python train.py --num_hidden_layers=8 --norm="rmsnorm" --positions="rope" --rope_theta=1000000.0 --qk_norm=false --attn_scale=0.102 --bias="all" --tie_word_embeddings=false --learning_rate=0.00647 --batch_tokens=131072 --max_seq_len=1024 --doc_mask=true --dataset="wikipedia_en"
MLP neurons of a small language model. Each row is named by its layer, matrix (gate and up: input weights) and neuron, and shows model dimensions 176-431. Each number is 500 + 50 x the weight over its row's rms, rounded and kept within 0 to 999. Numbers have three digits each. A neuron's up and down rows have the sign that makes its largest values positive.
After each neuron's rows, "fires on" lists the tokens most often at its 100 highest values on Wikipedia text that the model never trained on.

L4.gate1277:593510497495402527520439488613535419510512504426496512542509469453421414442562497584497412479506523444464543535493554444477548474465511529456444561607509377414466450466526500517426485500535490597544543569450569510512434523460528494538594548445543547419539547518450444487519383558548523557547449501595460540527473514482501549480536499522427527451508523451463446457531436523462572547527506526569531506551508494497470472451502455477533509490514501470450603560498535451534521497494558425473537503509465557534494487507499550541544484501497530536468479566420564524432530476522487435448489541464534514471533506546456563391500479445505458600461516504437512492493446540643464448482468483520525531470460579425581527579603442493577538478447549542515552547559562505573519504444483
L4.up1277:574460601549468541430513529538540547490480522383500554459481467498519510428532489480397475528501531529403557497540540502487595513546487574442549465469500417492472533453539536504526418570466526437415515468525462472498515689571570550516568499448426598485527462522448429533532457511516461545497489454490490536531478544464584530528479510506495408419532464523557540478481445476513530544545515534492522486485493495395524524510571504433448479496442508537530435495407522476527469581424448474560505476485478509566465545538506511445533613540523482472389429492485516478514421471538578410450473558514536550626585488513432467571523473491468547538509450500477395514429444420582457564568492520399492503465495493424438591597518526412544525543498569446539566555546452503531577457501502
fires on: "\n\n", "\n", "=="

L4.gate575:439483549471551497556545505571410477474446493439475495483524499530397432453478501467486464519383492533451486568552558484586553437464455500534529484564475517499540477494610478431412549508516427586438559515516545494564552439571561493500493427476541499468530533521517535498553545600427550504487413477571460457412455533458491466547520501486567478453479433532540435477389469448539521569507531516493543436466512538470529570332477473512456497469597472513568532536423565384456538384512518529524616500527476541583525447437509376572546432487520396609574541516519524548508457543465540515448530474383468534451510593500477481521539573521587556478391513448451495475536559563563513488471597448473438569584480431401539491498445551435484438507600444496451492496424511502482549530535498
L4.up575:569591538474434594548528440570447555510489554496553529511393497445388492440497544557570529523497467488505517365447493549351597445501560461519434534452469445551560443466464440591518549522519551567492463566486542534443530539472451492454565495473462601480509465526502485525509411567526529554507452485540459564513509480521501424538503538553452433466485469479441507425548444558579433595463510521522522530495535516428436523439484380569517485520562452482482421497531468448518506635443397514527503406534488540530572467482375528430457561473484476559386395475417498520597508468382553458532547522498483576484478550612485446476631535508532491524579591524505498499609588485510569545459464519514447483557582517493493493487469511501524387527454527591482499486427373504504520500512484
fires on: " and", ",", " or"

L4.gate1852:593513563416473486512432469541521419422539646485530485524380508557502496498523440484519567505509555516441542528634570453541412561563470510465535505458508352515490511454442562490502535609444466542456488496540519425446465549522522492498416457491513554507542452419462405563525510438432454484530466362569532492560472472504491407459513609528476517484536510425491531498519456518537538509491431520456536621426538432483505464444512507464592501494545535538616474414518525525538545528494473605416516479425451458474452499521547455385524486534616524423466491452496557508620413467488476622482520385464524581521474522526464533540503567440431476489500503561479522536464604463490532454439460387514483568470413507598469474567455470602482454456485580502561475416475552516449430512530525
L4.up1852:534634506511513525474447469424436512399489542451446475449463486456496525348468413578504474519499572533495473497483579510499467529564487445418577577426510507476415485480513456515464426554476434516440534632487529506425483472504531481513490531581473409513589579363505453525532510439482513487502374517570483599486484452508470559547464638496457406578537499504565563547553514447434504549488539452539487580532520484481553510509448561384476524515520478563504427484467438543381579544477498476518573602453552474482499458475520468387510588510473470498468424523598522517483398493432487455500523464477569508602554527593524480525476431528486523468468529528484503477448579481508427419563464580426561460413483508558569531512492468532436532422564556484554499382457360531517524497410501
fires on: "\n", "am", "em", "-M", "ig", "\n\n"

L4.gate256:421529538434435500532499521492514506526538614447461428506487534574447537437508487506548536521469548470391441437473584531398571529531558572405560581534456539478477405605488516360437518544580493458435527483478503529479570436511499504542513521549446503455498538450530510460505467507531536491508476486420573438527468564472496438449543490415580501478502442476531400437522464527443513499433545626480477503568500526454493597469426405482495542511452565601498554493520508441535442548428490547530566565526560464507520556526509491526590467483510388575410548599521507422467527577573500476468554511401523489539485457489364558539497442494507490529525495508460449462514504420558440468490491483489539411486461472468563490571438524487511439489448450458519493414488536523428475563493512
L4.up256:461568599587518567435489495518590536496475396535503508494555527573450391515467523580475477500482444420552572702387528500437540540420504507485493512460476555419483475492517560542561503490499486424505491526486401426443516490586456390423539398558429537462535504460486566468541501488585540516428506504514494508578600487506433442550471501587499484474446486524518427438489378461515498562488466457466501433464526451429520518492481592529421571423533492538506476542445455444442466587478425496500584477512489471496566498446516511510530533466547506614517377472509511424521541570533430503456501558523534479479417480464507449485575469512527509640483575569466530544490525441459478500508431546489517489599450489465601605517467510514446554486428589373453502539442584594541456481491472
fires on: " and", " &", ",", ", and", ") and", " und"

L4.gate1370:529415560431515526495453503411492472549451528481525492394561472528416439491630535460435502468525532439497473480384400408397471559495493435481485533454425439453468500452466542549495518452482599486591623499536549471481489554550499511504532548451433375431503531491486470584487425542444515443553493483415434497551422468478418579504642434497493574533442460550598520498439382507406427571474508458462480565491538479578518561554453413441476486566477473476518522484480497508466418503410535468517443507489452410549526505519419487516526428526447532417547513424463403457417512498426484523535570464507519575482412462502465414520500522477512522523418448507511563476556553514538502536512475547536458516465399515480530454519471524429503495541511496439591505497453443433416451549555543
L4.up1370:467527403426550484558519498382551512544464484566486547420543470556492551465428505480512490578548502523520567512522467462478657482524459597549544559398460467545458468552470454522567447499415514431565570521568495539431559469469555537557566545462521454557460458461545596531517471457419493522469447499550470527486603499460487525544508543510460523544482468569451404458421469584504476563473493506512491531582513527574435482482451427431478529500504468496571553514414543450471549465439487585479516533533441539538555588553557490479532448456567519469603502589556420443419425404440523559463479471474457546557509519590568548433464527459421531548453510544559527523504456562544518454515457455443478491505488557491491475565610483369475563494490468462541496509486513508399448544416547
fires on: " by", ",", ".", ")", "),", ")."

L4.gate316:457537522486577400418488485553407440504407400461469482487546534471468475491489468494439500421540497578443590475464493546483569444529573500507500575526459478513431476507449505447486474560492545518487562520538508499504554498465501527423514408571438503517524526461528581430465472469473511533486515507455550549464455493392490454546571460589535426493428436532560473582548417547483451455520526422468532494529452415450620465584485526500513402441518420537593482570458456542552515531634495412500622590474531478542502453488479444472464496416476513542522586495432462433507498618479432467576505526575415519500510513526554516516609500461511570444446558395461597516534455437483518614483538582480488425457564437438342542539504529543544448558444496465438486501440556508429488544464577
L4.up316:571521510462502612642448542475478508603548471504464546511530580532452515436513472464510552411488506535483540493469555530488468563532531493498528520529476571530507433480503637590532506560611572494524528481466467525434505405422544507379586497423427498533546481578483539474570406510488547515521515397493513550480447434492474528545533403504595492504541471492532483513478521451535504480616412424536454437454570502525508450470473538494416494505506401487442489465425455502484437552474559427593541490446467487526552485487471406459572425451481505510511520422530442506490465555440551504443467573512496589578443468537611484534511602492528499509411504464433512478567517577492518454508499435454391524446403463410496521470462581559507446586532441546552544413492468560546526475473510
fires on: "2", "1", ",", " and", "-"

L4.gate1255:494579595520450465533590439510445536459533481502481528598460548434478498521598530526506502441481485468387487592583397413560569489515474402550598633625534508463492591549470543451491478477566583463479569457578470513488545512565580421533523564606458459486447573544500475451550455458555555517513553439492497467505574513501474483539470495515571470592532543443568551549458464470463466545473484538481553520559606463436566515496526521552449483412507458569474496515440518507534455446626538501476532519477571471480575500409483443528468494571451404585502481551519559381473552490451503549406528536481466468428522454489459504555517438562537543467527530548400543507362496402586491537487571438586497577573476442477423426530483512565485436513462462428597455434372446565524478590469454
L4.up1255:538539486550443552474522568473446592429464535424528498410389534467526472417621530457544575574525483462511512543539553581537546406542505512484524529469443498432516504493487478563448533578578468515422581550477561466393605549447416484500515453539469447512513446415532456523467482542557506504422477414495602511465456484536490499551506491575479438535460489447435493552449517522462589534403549515504502549578542489501478564527509425499451512483405473525516445510533481515496430477466467411524558528553527462504505545479543398469492464500486506410596469548475467518485536499500458438480483627459501461490489490447557492499541471580435549487512487462512543512525544491551563514474492505447497465470533431490489580517538549433418571499381458431536521423539399464398545463450480
fires on: " &", ",", " to", "-", "ed to", " and"

L4.gate570:560529426507464455577525390437450490538516533486523479555550525395474572437478495536563467597422511570531564484486470541492474478505611445509405416488464479433469463461588543488550413413573525484504493474536414478595561576496509494457510589560561425463456551561505507485458452487507436432482419595570535546557532523506518530507600425449462495476517554546467531525494549463463530516500495552560568548523505512521475503482533488479540448532397448515422490477388485521454590425529448562558396494525421509541519503511491505509525465476473449511477419499413565568602506590581438491519444507510536546485514508534402528512492532472455533445579491524540508517425479524514552564510576524509480537449520455497487449516562473494521554421525474517555515573448498609557536553476533
L4.up570:593465491530449462481497484466471478520423444475475472462407502521505541434535534426484446495509530548552348451449454488420510488478485466403454409476420479498455539532426451444471517530450428590480525543552528465445443484440554522561570444540497492519420465530536454560445458431493571517505407422504525574459474563609425470592493608477579508555460542476496453491504531468445549554543569560506518568464521571531555427413521474530510455561431447607590518473477480515467542483550495446569459501457517485445536562440548389586550426468454529587499501478535462472485520501497497487568431547496450479522550551505499403565480504442412499422494495435458546532457485511498488456509462481482587484462482503478474470475472529400409590549416425463522430553447478506525505564529522
fires on: ",", " and", " or", ", "

L4.gate1348:580482465536490469591450545434488470504435488506501482562501531551486469522485439463443478530448446593434564478456477463485586625565498470523446544473480539372471530547520549497419584509508506612434506477455444441574492527543566570483478525522560440514509529517565476459515508513488494525471441467573549559457482543476571503462457567427476580564445484468488541508480598457429629534448536524531469433485549518567458504551445489499507493542626585478489440478433476578364535491443526476468584509513484468485475530507527526530566478446609597422526415575525447465537537415516548552513444490434565520561437438411539469463415542523427422516528389551499478523483537522492528508518481503538432465512468475473576435556461500535564466465430509464470536540475492446458406553555437
L4.up1348:429449456628470558585479521523439429572491541419525493425436441506505513508500500462422537584504479544601458545551423580388586512488519479452569629585505498518511480464472455511540487459520415461493466487507540487556617478475490562421587469583531528449477530399434574533529534503529410584573511473534532480553499468572502562501480464586438456547398508503531454528561570479523439484503415469590510546498551466529589557574445496424606516557563526565538459469453490488443512459451499562555530480452463509495508453524490488496554511466525486525491477482509511438467447410440531471500344447446514524506504435514488534518493477487469494458535464470523568476528558534498502570430488469506509437488541570535585565578572501411462567539515417492411488556543598441494503517532456
fires on: ";", "),", "\n", ","

L4.gate2039:424502536425497431439544412571480488410521550518561460536427425488590541515489488552415511483501575521478453436641519532512475493619480604373648456423406420464470494541539552473457553501486470590406497558540477495481513557595549520586477498558442464528494460513568476489458441528470411491541556500510520530544585459494443456466481586446569578487488577507513479479536512529443509472526504351526564414517567497522499514521495538469441509482572570476589418506438488470516528495466526492576526484494509456491537446537539494514484444437508413512490420432433531448516429463493507478476505398497477490447494554449507443473469518488414447404545503407565449540584557514485464635497511552450434490493436536464441484449524470493451436488498527499534476485491603475544541539434442
L4.up2039:567527498475518459579505418521582445566512557540513584477436614463520500509535464493482452441452446539525467560487442601549571503447536539486531573425507481439460460564567469554456487507485476494446513466507562413539545559542526541508559484449540464528429497534523468408512508455512487528466419404421482481532532484459501539503448519430494581452575486515462491334453436482436526511544518432529546463500465490470583466494472574528449548575554534486524479467511497456565454562460536515502502575478467503550470575417540509422462467480513627571456448494468534515496561400535522451600552475415510535507514477472520505423636447330542499465582459479472473503386416496539526491498559496432554467392481493514484550601554504529466457408504474536471407503519491578520428536542481
fires on: "\n\n", "\n"

L4.gate1553:585464494467449524570506512487588542428427496572469392442500554513425469465564562514480387520474594558557517558436461473532545449489484525542503576491481491449583470530467435549581446460522632485509476562474530544497499612538579521449521469460574486451536518440484476509481503464584578459510468504433589488557447439482447482538485566510468572626521463417499538537443496412532543431453502420520388462519601486476466552462499439506502595568469590516563459557487447463514530484480587614543502581508543485478544487544468517454573542499598480479481514332421549481553445472578497408455538521433461443535506508467531501519622503507515478470532505612555472541447517453538468562528416491549551539561499586493411464562562419480569543511535508478464568508510452481488444512499509
L4.up1553:571489434399462463547542491485457461501473457522486303433578474504499467453495559518512476460451496567528511505446525433399476372447492433532453542431523562427526495416474506546537512466536515474500492522330502544514445524566549514481638508549478483521504463522536487532643515440543496488457430465488535511496474454414546447518497553577507444555567371435458525512485482451483553538595465526571497351499555474441461577526502490627585571523525542487497468540384460509535473500455542568525542584449514494465456427584445502417559561478576458551480499490457524494511453489487478411384507565413511508549539495464491542442550433536510465493541508490498507549476508474532516489533430535546598492556563552467427530575613416507483464521459431446460541440566499494486495581481554
fires on: "\n\n", "\n"

L4.gate14:623494468551567495588608497506549479445508493468536453460415480497480450497521532515423406533479483513491455411567538467483442525481549525556618508429524494502465549657544445500451475508412492571546520512546562498454475562404533512492519502470527433458542362435497546570535424568455466415591507547576505414477586446446489500378578508416494483427461480509466517441442550645484529515577510472505490538489479467412492458486502522479508489436545559472487471489514525519501520444511487462541601524449484526480577501440590501499532553610525501463458457532569521499494561487474504506395585541519482483572587493528496462523505566418522433522547516452416473485475496454529559453498505487434468520444470498569562592403529463505515403469521536421491415470410489482502521472498446
L4.up14:545441555522469516490473425456540494531546560560481487517510527522517437506465494527513424443468609500448571529432419546528535474397436418529525470445568540582533419570476466503559496477474430448427491479566451442547383462453458434486536485474535455411420577479522530525560592470452473473517518611444401496443463510545488476528502479467525501443462508532508472540524529498534458567512492505442531581442503497500512602551446555525427616434493478453491499463508546510463431579482557552526580452574569528483537492594478527494499536438511597599473476386492431560461453493471453529443475613548420562576545439523542546458468466531398490537515475428506518524502569511604538472526505499556476579475447531449528555540397518521547434412413468497452510410566439498450491501389593
fires on: "\n", "ar", "\n\n", "|---|---|---|---|---|", "so"